{
  "n_layer": 12,
  "d_model": 384,
  "n_head": 3,
  "n_kv_head": 3,
  "head_dim": 128,
  "d_mlp": 1536,
  "vocab_size": 4096,
  "activation": "gelu",
  "norm": "layernorm",
  "norm_place": "pre",
  "norm_eps": 1e-05,
  "positions": "rope",
  "rope_base": 1960.0,
  "rope_fraction": 0.25,
  "qk_norm": false,
  "attn_scale": 0.0884,
  "bias": "all",
  "tie_embeddings": false,
  "parallel_block": true,
  "init": "uniform",
  "init_std_qkv": 0.0198,
  "init_std_o": 0.0198,
  "init_std_up": 0.0198,
  "init_std_down": 0.0,
  "optimizer": "muon_variant",
  "lr": 0.0161,
  "lr_mult_o": 4.0,
  "lr_mult_down": 1.5,
  "beta1": 0.95,
  "lr_head": 0.00641,
  "grad_clip": 2.0,
  "warmup_steps": 200,
  "schedule": "wsd",
  "decay_fraction": 0.731,
  "decay_shape": "pow",
  "final_lr_fraction": 0.0,
  "batch_tokens": 65536,
  "seq_len": 512,
  "doc_mask": false,
  "train_tokens": 397700000,
  "steps": 6069,
  "dataset": "wikipedia_en"
}
MLP neurons of a small language model. Each row is named by its layer, matrix (up: input weights) and neuron, and shows model dimensions 256-351. Each number is 200 + 20 x the weight over its row's rms, rounded and kept within 0 to 999.
After each neuron's rows, "fires on" lists the tokens most often at its 100 highest values on Wikipedia text that the model never trained on.

L7.up395,219,207,202,161,210,223,182,206,213,175,191,200,214,167,201,222,187,198,160,207,201,197,231,212,182,194,155,196,186,201,194,238,196,200,200,175,166,203,152,205,249,184,204,181,224,194,202,218,218,160,198,172,218,213,194,185,220,257,204,186,206,196,181,205,191,178,218,233,230,208,204,210,200,234,226,225,209,191,193,213,201,216,209,167,188,223,216,180,204,214,169,215,173,206,197,210
fires on: " h", " in", "-", " H", "i-", "ological"

L7.up1080,231,179,203,227,234,230,221,241,202,189,188,187,223,244,199,185,215,225,178,175,221,221,195,201,202,198,163,213,244,215,180,214,185,207,228,184,205,240,197,195,180,208,180,193,201,172,207,191,192,228,207,224,222,170,172,192,190,198,199,209,194,211,214,183,241,209,190,178,204,199,169,177,175,202,239,216,209,233,195,183,210,216,198,191,193,209,178,164,208,227,217,194,197,204,188,192
fires on: "us", "ri", " a", " com", "ode:", "ut"

L2.up423,180,181,195,221,187,203,188,176,203,180,186,207,185,212,199,165,207,193,258,245,181,211,213,173,225,208,240,239,206,170,176,215,195,203,199,192,182,212,201,240,166,209,197,196,193,184,206,196,229,184,186,221,196,202,219,201,215,229,200,221,200,173,229,199,232,179,187,217,218,214,198,211,196,219,168,167,154,195,169,214,192,173,223,213,162,223,213,212,215,179,171,216,181,208,175,234
fires on: " is", "-1", "-2", " post", "=", "-0"

L3.up301,185,224,228,215,154,199,165,210,196,203,182,181,172,231,234,237,204,199,198,185,173,172,196,225,203,210,214,207,212,193,217,188,171,214,171,189,188,193,202,174,204,169,227,220,203,175,219,210,179,167,213,233,198,216,192,220,229,189,229,201,223,220,211,179,241,193,185,199,179,160,193,191,166,250,187,208,196,188,203,198,192,205,188,220,197,223,172,210,219,184,188,200,177,202,178,254
fires on: "ing", "ry", "ed", "iding", "s"

L2.up768,192,183,185,197,236,230,197,197,207,200,199,187,185,212,183,210,205,211,207,199,174,192,217,173,208,202,202,216,221,205,205,208,198,156,195,145,200,198,183,187,183,237,226,187,201,184,191,197,228,184,208,253,179,221,220,173,192,196,217,191,224,203,211,173,193,216,239,201,188,209,191,213,210,217,186,195,187,207,198,172,173,198,156,229,175,241,185,208,225,170,210,214,199,194,212,175
fires on: "iment", " Comm", "m", "ipp", " comm", " Cap"

L2.up674,180,178,240,201,161,229,161,205,204,190,186,188,207,206,183,225,184,187,176,177,170,208,263,212,178,190,201,155,199,184,197,198,219,174,192,184,188,234,186,203,192,179,181,206,225,180,187,190,171,217,178,215,239,229,204,216,201,208,192,174,180,195,222,206,205,210,191,197,210,186,198,194,228,219,183,167,218,213,224,222,175,168,233,209,206,170,201,205,197,179,236,191,178,192,200,208
fires on: " app", " household", " Main", " main", " inform", " commun"

L7.up552,220,182,210,179,184,212,182,184,198,199,180,195,181,176,192,217,186,224,220,210,180,201,189,219,213,225,200,176,185,206,182,214,179,177,167,213,186,155,181,255,212,194,191,197,192,227,188,203,224,203,168,195,214,189,191,205,165,197,196,190,207,208,198,221,214,178,242,201,199,201,210,201,222,185,213,196,188,210,193,201,190,188,209,232,225,186,193,230,204,201,194,205,263,185,201,219
fires on: "\n"

L6.up1254,187,208,189,239,209,191,213,207,188,212,210,185,204,228,204,210,157,225,235,186,188,207,183,201,196,194,187,222,198,191,196,177,177,180,186,175,175,209,208,198,188,175,211,197,173,164,183,188,168,209,175,188,184,157,202,202,219,214,239,189,175,219,160,207,198,159,191,218,161,193,201,202,197,206,192,216,203,199,201,193,209,198,178,202,195,203,238,189,233,197,172,186,158,203,195,211
fires on: "al", " 4:", " 3:", "id", "en"

L2.up1344,217,198,222,181,217,222,210,176,167,195,174,215,192,180,181,221,180,209,209,196,185,206,207,191,230,214,220,162,183,196,185,219,182,208,209,188,199,153,192,198,216,194,207,137,213,208,182,213,163,192,182,202,188,166,224,211,227,189,210,195,209,197,174,200,237,194,209,173,193,201,206,203,195,200,246,188,212,201,227,234,206,170,232,165,170,174,184,202,179,221,199,198,199,225,172,171
fires on: " L", "l", " ev", "v", "str"

L2.up1054,221,206,224,210,215,245,190,217,202,182,202,230,175,170,215,193,210,192,233,227,194,182,211,205,220,168,181,224,173,206,182,179,220,178,195,219,190,241,202,173,210,182,214,166,217,210,229,235,206,225,183,188,202,211,194,207,199,203,229,199,170,163,224,197,175,194,208,179,148,210,176,216,224,205,193,184,218,214,188,166,199,203,214,192,236,193,219,188,219,178,218,150,208,217,206,216
fires on: " He", " who", "ated", " it", "he"

L6.up1294,276,210,214,198,186,233,191,207,193,180,202,201,183,162,163,208,216,203,196,207,185,201,194,206,222,184,186,220,189,208,198,218,178,186,213,206,229,194,200,254,213,158,204,226,172,206,205,205,214,202,206,206,213,179,182,213,192,194,190,185,240,203,183,267,221,203,210,197,233,184,227,210,198,189,190,175,188,205,196,209,216,178,218,208,204,190,209,218,207,211,209,205,243,212,229,232
fires on: "\n"

L6.up1366,178,195,236,163,222,215,210,175,173,227,203,186,186,172,182,205,233,182,199,219,205,214,216,201,232,177,210,180,188,188,215,183,205,205,190,191,192,224,209,178,219,216,212,185,185,161,180,212,179,206,196,212,181,237,198,210,214,184,208,202,202,180,193,180,204,208,165,215,170,235,167,205,207,200,197,201,230,213,188,210,178,206,166,170,172,184,234,192,196,214,162,211,198,197,218,205
fires on: "ad", "at", "ip", "p", "or", "x"

L2.up895,211,194,190,190,191,212,176,198,209,188,218,179,169,159,213,206,182,211,201,220,160,180,187,165,204,218,187,230,216,205,168,167,230,204,197,193,165,204,212,195,185,196,189,183,222,204,195,201,195,235,219,186,209,215,179,220,201,200,218,201,172,223,205,217,201,218,218,206,181,192,215,211,209,170,189,195,189,204,203,200,228,174,187,256,194,196,241,224,226,214,205,161,244,165,191,190
fires on: " Cap", " position", " Col", " cap", " No."

L3.up696,175,195,189,193,196,192,226,209,210,198,208,212,210,196,177,187,212,189,204,217,190,220,202,232,232,200,219,210,195,215,202,200,191,195,165,205,169,184,209,220,205,200,182,221,222,184,196,198,235,216,172,193,220,223,223,190,194,199,199,199,210,225,196,225,231,195,205,203,179,233,215,220,212,189,244,207,214,188,201,186,195,199,182,159,193,234,247,221,202,214,187,196,208,198,213,155
fires on: " loc", "ol", "u", "ul", " March", "ir"

L3.up28,212,215,210,167,239,215,213,211,169,234,165,191,233,202,219,166,187,214,208,210,184,224,194,199,196,195,220,212,218,215,179,254,193,196,189,204,141,234,237,191,162,187,235,204,200,167,226,202,226,192,179,207,167,187,209,201,235,224,218,228,195,192,235,202,185,200,165,204,208,192,229,221,217,196,171,185,148,196,192,201,225,182,196,160,211,237,204,225,215,207,219,178,214,200,212,206
fires on: " of", " for", " in", " Best"

L7.up554,179,192,188,211,223,170,253,178,160,199,167,229,204,191,213,219,186,206,199,206,197,213,194,192,160,171,189,237,214,214,185,204,155,195,190,181,203,229,194,234,227,204,213,231,169,209,193,198,176,197,196,191,186,197,244,203,188,218,224,199,195,213,165,218,200,172,208,188,174,178,208,213,182,219,214,188,167,209,224,226,209,163,194,193,206,190,180,196,206,193,153,155,202,165,222,211
fires on: "b", "en", "r", "od", " local", "id"

L7.up177,219,206,192,175,209,239,199,180,189,219,186,198,203,166,197,229,188,228,188,210,207,197,177,193,200,212,228,177,178,198,199,189,180,180,185,196,181,165,208,201,216,181,197,189,193,195,184,186,201,204,205,166,213,189,199,177,179,222,221,201,195,196,167,195,178,199,206,196,215,208,208,178,220,221,212,200,196,194,217,209,199,166,174,201,187,189,197,220,222,198,181,147,229,181,222,241
fires on: "\n"

L3.up5,198,184,215,200,220,213,176,182,188,226,160,167,161,159,165,188,230,230,184,189,207,227,236,205,220,173,167,234,213,192,210,196,192,219,233,192,161,207,204,161,203,181,177,226,194,186,209,211,226,214,212,197,175,190,205,251,205,222,188,224,190,188,213,215,209,226,173,200,220,227,189,200,182,178,211,225,208,177,226,223,191,220,217,181,190,189,233,211,226,183,222,220,174,185,187,212
fires on: "enn", "ric", " known", "ip", "or"

L3.up490,192,198,180,213,208,187,161,191,161,192,206,214,196,190,182,195,200,207,194,198,182,233,208,196,199,251,207,176,229,205,188,183,200,199,202,190,218,199,200,180,225,211,177,227,221,178,195,186,206,248,224,216,235,210,206,207,186,242,184,186,219,174,198,208,185,196,202,183,193,170,190,213,243,212,190,238,189,203,222,202,160,213,176,219,186,192,224,220,176,169,195,168,232,140,188,204
fires on: "v", "h", "ed", "est", " of", "board"

L2.up327,189,182,205,172,203,197,184,181,192,207,174,233,199,213,182,214,200,179,195,195,199,189,176,196,184,215,181,221,218,170,180,196,201,224,190,175,172,202,186,203,187,192,171,209,147,203,162,188,202,160,235,187,200,222,220,181,208,203,202,173,183,191,204,168,217,193,208,181,203,201,181,186,187,183,151,217,214,186,188,199,212,190,157,188,199,200,193,226,188,184,176,225,180,191,233,201
fires on: "==", " \"A", "=", " Australian", " loc", "A"

L2.up860,232,183,191,214,242,202,217,208,228,197,212,207,214,218,199,187,214,217,169,194,232,219,204,197,214,213,182,211,205,199,195,231,188,198,231,199,154,235,212,187,181,232,196,186,167,207,209,215,193,226,187,184,221,214,225,202,172,199,201,192,187,200,208,181,202,213,186,208,189,180,191,237,188,188,172,232,224,191,209,263,213,205,208,176,208,163,207,202,235,193,168,195,199,208,221,208
fires on: " T", "T", "7", "au", " t", "4"

L3.up1180,214,175,219,176,179,219,215,202,212,224,185,191,205,199,196,200,193,189,200,219,227,199,188,180,175,192,190,204,181,215,211,184,197,197,181,189,190,219,171,202,216,192,189,159,192,180,202,178,214,205,173,205,217,194,204,223,185,215,228,205,175,199,191,190,171,192,192,181,212,187,224,177,188,192,191,176,233,220,209,201,210,201,225,195,227,179,209,240,209,221,186,191,211,184,204,176
fires on: "ut", "it", " mat", "out", "s", "eat"

L2.up163,170,211,196,206,227,195,198,263,193,212,201,227,189,187,180,189,182,195,216,167,206,221,192,182,179,202,192,195,167,167,196,218,220,194,171,214,218,194,199,171,180,205,211,203,226,208,175,232,201,203,196,200,187,180,195,203,198,195,201,177,183,197,185,224,156,180,170,211,189,198,174,172,222,184,182,214,217,211,188,237,202,198,185,200,190,176,214,208,176,201,205,149,221,201,188,185
fires on: "5.", "4.", "8.", "2.", "es", "1."

L7.up771,201,186,218,194,208,194,197,214,210,185,177,184,176,181,202,224,195,245,214,209,193,231,193,161,227,222,190,219,216,223,210,210,174,227,211,192,217,215,203,204,224,164,221,153,196,173,218,204,180,238,211,202,171,194,210,161,211,187,199,220,180,204,238,193,169,198,212,219,173,198,246,202,230,178,216,209,220,194,181,204,192,188,208,212,183,194,177,220,214,214,199,196,214,198,192,226
fires on: "u", "v", " Le", " I", "ak"

L6.up874,239,170,225,186,211,218,218,181,193,181,179,200,155,167,164,220,186,219,199,190,187,199,212,193,193,182,208,186,213,204,217,167,204,169,162,164,206,161,228,244,187,199,173,219,191,210,196,211,201,169,201,216,202,178,188,217,223,194,197,188,204,210,199,245,204,210,206,216,196,182,221,211,186,143,186,182,213,184,202,221,212,154,203,211,209,184,202,197,211,195,184,205,236,175,238,231
fires on: "\n"

L6.up495,209,206,190,247,183,248,190,231,226,193,174,199,173,154,235,218,178,159,195,259,188,163,195,193,222,186,197,202,197,175,234,224,193,196,201,206,200,189,193,220,201,210,184,251,202,222,199,156,224,178,201,189,189,194,194,206,169,174,180,183,234,204,215,209,165,215,170,202,194,202,195,202,207,187,196,188,185,217,205,214,195,208,199,236,195,191,189,187,224,194,189,142,213,178,192,190
fires on: " and", "ar", " which", "am"

L2.up550,197,161,198,215,175,171,204,191,200,208,195,207,218,224,206,193,228,216,152,198,190,213,205,219,180,209,221,241,180,194,190,164,183,228,176,217,169,189,212,227,238,207,177,175,160,212,223,196,201,229,226,214,190,203,212,206,223,183,232,227,218,156,200,203,187,212,202,186,218,263,179,193,221,207,197,194,191,224,210,224,174,214,196,223,204,183,188,179,216,157,199,209,185,167,190,209
fires on: "ation", " City", "ition", "D", " competition", "ournament"

L6.up35,213,153,187,213,226,176,212,209,217,174,166,191,176,206,217,199,244,222,199,197,197,197,197,173,213,211,187,211,167,167,163,181,176,212,210,215,220,192,161,201,210,176,208,200,188,179,215,203,211,199,214,197,202,211,215,197,177,198,196,179,204,254,168,219,184,169,162,210,174,231,184,203,237,167,198,236,164,227,164,200,148,198,201,186,173,213,196,212,200,205,212,204,191,187,232,189
fires on: " L", "ission", " Be", "u", "m"

L3.up211,189,213,203,196,194,211,162,182,194,219,178,208,178,205,180,224,204,187,200,206,187,188,194,241,220,216,213,208,202,205,148,211,202,216,198,234,183,183,197,218,203,171,190,194,215,190,246,184,178,193,163,221,231,205,148,218,217,200,191,197,190,219,158,226,234,188,196,191,213,183,159,209,201,190,217,193,204,221,187,206,162,197,197,179,142,184,211,186,219,199,224,202,180,212,164,190
fires on: "l", " L", " age", "0", " mass"

L3.up101,217,212,214,224,208,208,192,183,198,188,201,194,177,184,216,254,210,174,205,185,190,165,223,216,212,217,233,175,205,225,226,202,179,219,196,194,174,220,215,197,220,209,173,181,217,228,213,177,180,179,231,197,192,181,186,210,203,204,239,211,191,185,193,175,223,198,199,177,219,210,161,210,162,194,154,194,173,236,215,190,195,210,184,255,201,202,211,218,251,204,223,238,193,203,203,196
fires on: "ed", "ated", "ing", "cted"

L3.up158,203,223,178,203,218,209,192,171,216,200,197,196,186,192,199,191,225,188,215,143,201,205,238,220,199,211,195,198,171,174,239,208,222,191,182,208,179,185,203,209,216,209,185,188,199,223,215,216,185,217,210,207,193,207,197,198,202,225,206,206,183,206,219,186,205,127,173,223,180,177,182,236,213,209,169,222,195,196,167,184,198,196,176,237,199,204,212,194,227,190,163,224,200,174,168,195
fires on: "at", "ch", "ate", "ace", "th", "om"

L6.up1361,241,197,228,178,209,230,206,216,193,184,178,191,181,181,201,205,172,207,191,226,186,180,190,199,191,205,209,173,181,184,186,215,200,192,182,191,188,186,227,234,225,175,195,222,174,216,198,209,252,205,244,197,176,197,182,221,169,206,225,217,182,214,176,221,199,170,207,208,217,217,200,199,207,179,200,197,193,173,190,186,206,187,231,225,232,190,201,219,213,210,205,166,230,219,216,210
fires on: "\n"

L6.up894,213,213,259,194,207,171,197,191,209,163,181,207,222,184,185,173,176,223,211,186,167,189,219,193,220,234,202,196,195,214,199,202,247,178,207,205,202,196,211,235,158,194,173,183,189,214,228,227,217,195,225,195,213,176,270,194,194,195,205,228,196,185,199,204,172,186,214,223,242,203,197,219,162,219,231,184,214,199,209,210,213,170,248,216,214,196,223,167,205,201,180,216,187,205,193,227
fires on: "al", "on", "aw", "in", "m", "mer"

L3.up1215,191,172,194,202,210,212,172,195,199,204,205,179,181,213,200,209,202,188,188,222,217,198,195,196,211,212,200,238,184,172,165,209,162,217,164,201,186,206,191,172,237,242,194,205,215,200,204,195,249,179,197,225,174,241,193,191,203,199,228,208,245,193,222,203,166,187,236,210,196,188,190,186,227,195,179,208,198,238,186,214,220,214,218,195,193,191,207,207,210,190,185,206,199,219,180,174
fires on: "m", " comm", "ert", " million", ":", "stra"

L3.up393,195,176,182,201,199,182,178,217,240,182,150,194,187,167,208,194,199,203,196,224,160,210,198,196,223,195,201,197,166,193,157,198,199,183,216,198,179,213,186,180,189,199,204,181,202,239,168,192,211,176,205,224,216,189,240,190,243,214,181,206,145,215,179,211,218,190,192,163,170,200,179,184,188,218,227,214,167,204,176,181,207,193,176,201,207,223,230,192,202,177,205,191,205,214,195,215
fires on: " were", " be", " was", " have", " had"

L7.up1409,220,203,214,201,176,166,212,169,211,215,173,196,180,152,218,219,187,173,198,197,180,219,229,211,191,184,163,228,226,180,207,190,214,177,215,188,194,205,201,207,178,243,198,212,170,173,191,198,218,208,220,199,197,207,232,193,179,206,226,236,181,181,211,190,214,185,220,232,186,234,205,187,157,194,190,206,214,219,214,204,182,188,233,224,194,205,197,219,175,213,201,227,213,190,202,200
fires on: "ar", "on", "an", "d", "or", "al"

L7.up262,238,207,208,200,161,211,199,190,211,194,191,210,206,155,187,183,186,220,168,217,185,168,195,210,245,197,194,173,182,222,192,186,174,210,204,196,247,176,183,247,199,179,179,196,170,205,185,223,231,194,211,212,189,200,187,201,198,221,215,193,228,185,221,233,191,195,235,217,181,203,210,201,216,186,199,194,206,182,192,200,190,188,224,208,205,188,196,203,197,247,187,192,211,192,252,252
fires on: "\n"

L3.up355,217,179,205,192,216,174,204,224,204,220,179,247,238,186,201,200,224,196,198,199,160,206,180,221,166,166,199,201,198,200,219,200,197,200,186,210,199,214,217,197,210,213,203,158,200,159,189,169,179,195,213,196,205,224,216,215,202,194,230,168,180,190,183,179,208,210,216,173,197,186,211,179,216,193,199,140,185,199,194,211,217,167,205,185,216,204,222,233,196,183,202,192,216,187,191,206
fires on: "th", " were", " to", " at", " kn"

L2.up346,228,215,191,205,188,192,211,164,192,205,241,215,202,245,196,172,185,186,234,225,208,189,209,194,189,206,194,229,172,211,168,211,205,211,188,220,185,200,204,186,254,183,176,204,183,216,189,193,231,214,193,214,214,202,204,202,195,202,190,190,211,232,246,194,192,192,196,196,209,178,191,167,191,219,179,222,204,192,175,217,198,236,214,217,230,199,198,226,161,207,213,186,209,199,208,163
fires on: "m", " million", "ation", "000", "00"

L2.up175,193,205,165,198,218,199,197,172,189,184,172,210,185,199,184,190,220,161,169,226,158,183,173,174,196,203,183,196,215,227,228,185,208,192,194,221,250,197,229,212,198,234,219,190,214,215,230,179,227,214,221,192,181,172,218,182,202,187,227,230,221,178,187,211,214,196,210,216,177,184,169,195,172,200,213,184,198,195,189,221,174,188,204,188,166,218,206,166,162,176,188,206,224,205,213,191
fires on: " under", " age", " population", " stud", "es", " te"

L2.up236,195,208,197,232,190,190,215,169,217,226,206,180,201,207,184,173,226,206,213,182,236,164,228,206,226,222,202,219,214,225,182,179,195,198,206,214,209,237,223,202,173,204,180,221,169,193,234,205,214,165,174,176,176,190,224,201,183,210,201,201,203,171,182,166,174,203,188,210,184,193,209,205,212,193,214,209,210,200,211,212,194,191,206,206,232,211,217,192,177,212,191,187,193,199,170,155
fires on: "o", " Los", " del", " San", " ESP"

L6.up714,180,223,227,175,189,191,216,200,165,196,177,175,189,220,192,187,208,212,212,243,204,202,160,183,177,198,217,184,207,189,210,223,239,193,229,219,230,203,201,202,223,177,204,192,204,207,223,226,196,230,180,220,155,199,174,228,183,211,214,215,208,192,146,220,181,190,222,190,203,206,175,178,210,160,225,210,226,201,198,179,191,212,229,169,168,211,177,215,182,212,177,197,198,172,196,208
fires on: " C", " c"

L6.up858,168,153,189,203,191,192,210,207,209,200,186,200,234,194,198,163,151,197,194,203,218,196,191,187,200,215,197,177,178,173,217,184,209,174,188,206,224,181,189,199,202,204,195,185,204,210,179,197,188,195,182,184,156,183,205,214,188,219,231,179,191,192,158,196,179,220,179,202,218,211,207,193,178,199,186,200,189,202,198,209,206,200,232,175,213,188,198,211,190,203,165,178,183,205,206,222
fires on: "s", "q", "airs"

L7.up1386,209,183,200,220,166,216,197,213,206,207,217,204,182,212,212,207,205,195,196,157,196,198,205,211,204,188,206,203,195,198,189,230,194,209,195,156,211,149,158,188,179,195,225,179,205,177,208,206,218,183,215,188,210,237,227,188,249,228,183,182,179,211,195,194,202,170,216,184,178,215,187,225,199,200,154,223,200,181,191,169,178,165,196,231,206,233,218,206,209,195,169,208,177,202,196,204
fires on: "at", "b", "h", "um", "om"

L3.up1511,221,218,222,196,211,202,158,200,245,214,243,214,171,201,188,211,226,212,188,190,204,195,182,204,183,187,214,176,228,177,216,205,176,225,178,186,222,222,192,219,199,208,177,185,206,216,203,201,165,231,189,180,193,223,172,194,175,207,199,215,218,186,216,163,171,211,198,181,168,175,241,201,197,175,211,197,186,179,198,203,220,216,206,186,187,170,194,168,201,193,162,153,205,184,198,178
fires on: "ing", "it", "ming", "ary", " in", "ar"

L2.up1067,225,176,167,214,234,174,215,200,209,206,217,189,185,223,181,202,221,195,204,185,217,204,201,193,186,209,197,190,189,190,187,204,192,211,189,195,179,206,229,215,184,210,245,199,209,210,205,193,172,249,182,207,150,224,211,180,208,192,193,203,170,183,227,174,182,172,185,194,186,223,200,189,177,224,183,205,167,195,191,170,185,211,200,225,182,176,209,223,221,201,176,193,219,202,198,195
fires on: " 12", " 13", "9", " Cat", "ission"

L3.up137,203,224,199,212,163,174,210,181,184,200,205,208,190,205,193,231,182,235,184,218,190,185,200,191,233,216,191,230,192,196,198,186,186,204,199,175,210,180,193,210,202,206,202,203,187,203,224,187,205,203,177,216,192,196,231,232,207,195,223,221,216,145,193,207,171,230,221,197,197,192,176,197,186,193,186,199,212,181,181,210,223,191,187,208,191,192,228,204,214,219,160,204,183,213,165,193
fires on: "ro", " ag", " dec", " intro", "l", "val"

L6.up1293,217,207,202,165,205,200,158,162,186,232,192,188,198,190,170,181,219,158,189,224,220,211,192,205,245,211,228,175,203,184,174,197,215,205,220,216,198,190,198,200,201,186,198,222,211,197,184,179,180,211,213,196,236,169,218,195,173,224,166,205,162,217,246,207,216,206,200,196,200,217,189,168,206,190,212,200,187,219,193,178,164,210,137,214,194,180,164,216,210,172,195,203,201,188,162,202
fires on: "ad", "in", " of", "est", "a"

L2.up59,183,219,215,206,180,193,182,186,207,159,176,195,180,206,239,212,198,199,232,208,232,180,207,170,215,206,219,208,233,207,265,191,162,209,195,227,192,234,206,196,197,169,180,219,205,183,194,213,189,181,198,227,188,196,231,170,177,212,232,188,211,183,198,226,205,208,204,193,202,163,177,210,195,178,177,202,182,227,213,196,175,229,206,210,178,206,170,223,214,152,219,196,190,202,239,217
fires on: "ed", "ing", " published", "ated", " wrote", "ating"

L2.up266,172,173,199,216,208,204,215,212,206,195,216,202,178,201,197,200,197,185,197,202,190,210,203,180,212,211,204,177,198,210,259,211,202,201,254,207,197,186,214,181,192,197,235,189,187,194,198,187,162,202,168,184,228,200,218,191,202,213,202,185,200,200,233,214,213,190,204,163,227,181,210,219,203,209,183,217,201,207,187,221,204,188,203,211,208,204,173,209,179,230,222,271,181,176,222,225
fires on: " Ma", "a", "ha", " La", "ma", "ta"

L2.up1300,212,184,213,175,157,179,197,237,206,166,177,195,207,226,197,212,164,197,208,193,220,224,172,193,198,200,197,227,225,217,209,218,236,200,204,178,191,210,214,191,208,236,193,195,207,207,174,190,204,244,220,247,207,202,212,210,213,202,247,201,214,204,204,200,235,189,182,217,206,202,224,202,171,180,244,206,182,233,159,188,197,196,201,223,201,185,238,196,240,195,215,211,194,207,184,208
fires on: "le", "e", " ele", " Ele", "ne", " Ke"

L3.up1053,220,179,211,173,197,172,207,227,178,202,173,223,214,247,211,171,189,210,208,214,240,236,220,169,164,207,204,187,218,222,169,224,220,183,191,173,199,252,213,185,134,198,209,165,219,213,175,208,202,166,218,225,200,194,190,254,251,199,203,172,190,172,171,159,198,191,196,228,232,185,202,222,192,197,178,205,189,182,221,186,200,168,185,208,219,178,218,190,189,204,210,166,218,210,198,211
fires on: " of", " for", "us", " and", " &", "ished"

L2.up741,226,150,197,172,152,215,204,181,221,203,196,224,182,200,187,205,192,193,187,187,179,195,214,212,178,174,193,190,199,159,189,213,187,184,211,194,184,204,173,179,254,231,203,173,188,207,175,170,201,209,191,188,193,202,181,221,215,165,224,203,225,204,218,195,233,198,208,254,198,222,234,196,186,228,169,181,208,220,141,204,196,200,207,208,170,202,240,193,224,181,176,245,199,186,201,192
fires on: "re", "ale", "le", " De", " pe", "e"

L6.up809,187,208,206,221,210,187,201,208,190,207,214,199,197,158,216,174,207,178,174,211,184,215,178,201,201,200,205,213,241,199,217,207,201,194,207,203,187,182,184,193,201,228,230,163,208,217,193,197,198,213,154,183,188,215,174,166,195,188,197,227,201,193,137,181,193,168,260,219,199,200,200,192,220,156,211,234,184,218,225,181,189,197,207,219,212,232,188,210,218,228,182,212,203,192,205,192
fires on: "b", " c", "ra", " b", "i"

L3.up75,217,178,158,202,184,224,198,239,215,220,216,208,210,207,203,216,196,170,202,203,203,178,200,216,206,181,204,220,185,180,195,205,212,182,186,199,183,209,204,204,191,197,189,195,209,228,207,193,191,204,221,204,234,191,193,204,217,196,213,158,218,181,188,234,183,180,178,193,199,212,210,215,206,200,213,236,206,192,206,194,195,187,209,220,165,230,185,199,201,201,210,177,184,204,185,211
fires on: "ar", "am", "oot", "omen", "oy"

L3.up481,195,184,194,178,190,159,184,179,226,231,200,197,170,184,196,194,193,196,200,201,212,176,201,191,222,209,196,208,222,177,180,212,224,210,171,211,178,222,213,187,197,190,238,193,215,182,214,175,218,181,199,164,203,173,230,221,173,183,207,213,189,196,205,215,193,248,162,237,172,198,217,229,182,198,202,225,233,205,196,197,206,152,211,224,194,233,224,207,159,200,206,219,199,196,166,201
fires on: "al", "ar", "aly", "h", "ha"

L3.up835,204,163,216,210,206,201,217,231,217,211,191,197,180,233,194,147,173,195,163,173,168,216,194,162,206,183,174,192,208,182,228,234,203,211,229,188,170,181,208,169,197,194,203,178,194,200,209,210,176,180,217,176,223,191,203,193,208,153,195,216,225,193,231,225,228,163,173,213,219,179,181,213,157,215,181,220,216,203,175,204,225,228,181,202,177,233,196,201,194,203,208,198,203,199,224,170
fires on: "a", " Ma", " Sa", "3"

L3.up73,206,221,200,214,190,191,221,189,199,192,179,190,202,198,203,184,206,229,180,207,184,174,193,178,201,211,199,193,183,171,199,186,230,150,202,176,171,232,225,188,180,217,169,197,183,198,223,217,198,214,179,198,183,212,215,245,215,193,216,195,192,197,237,221,207,199,200,199,205,174,223,205,215,201,233,196,177,214,196,237,194,205,222,198,215,194,175,226,212,235,218,223,232,176,199,227
fires on: "t", "ight", "e", " General", "iddle", "reme"

L7.up965,184,186,199,212,194,224,215,214,189,166,201,186,183,205,209,194,188,184,188,188,205,176,166,156,205,186,204,209,177,222,190,220,250,201,218,158,161,211,211,183,214,182,182,177,185,182,214,180,226,219,206,176,179,191,218,169,203,229,208,215,174,195,239,206,234,205,207,266,161,202,235,217,201,190,255,224,231,187,147,199,174,194,211,212,173,228,141,197,162,184,174,194,192,214,209,193
fires on: " m", "u", "ac", "v", "al", "at"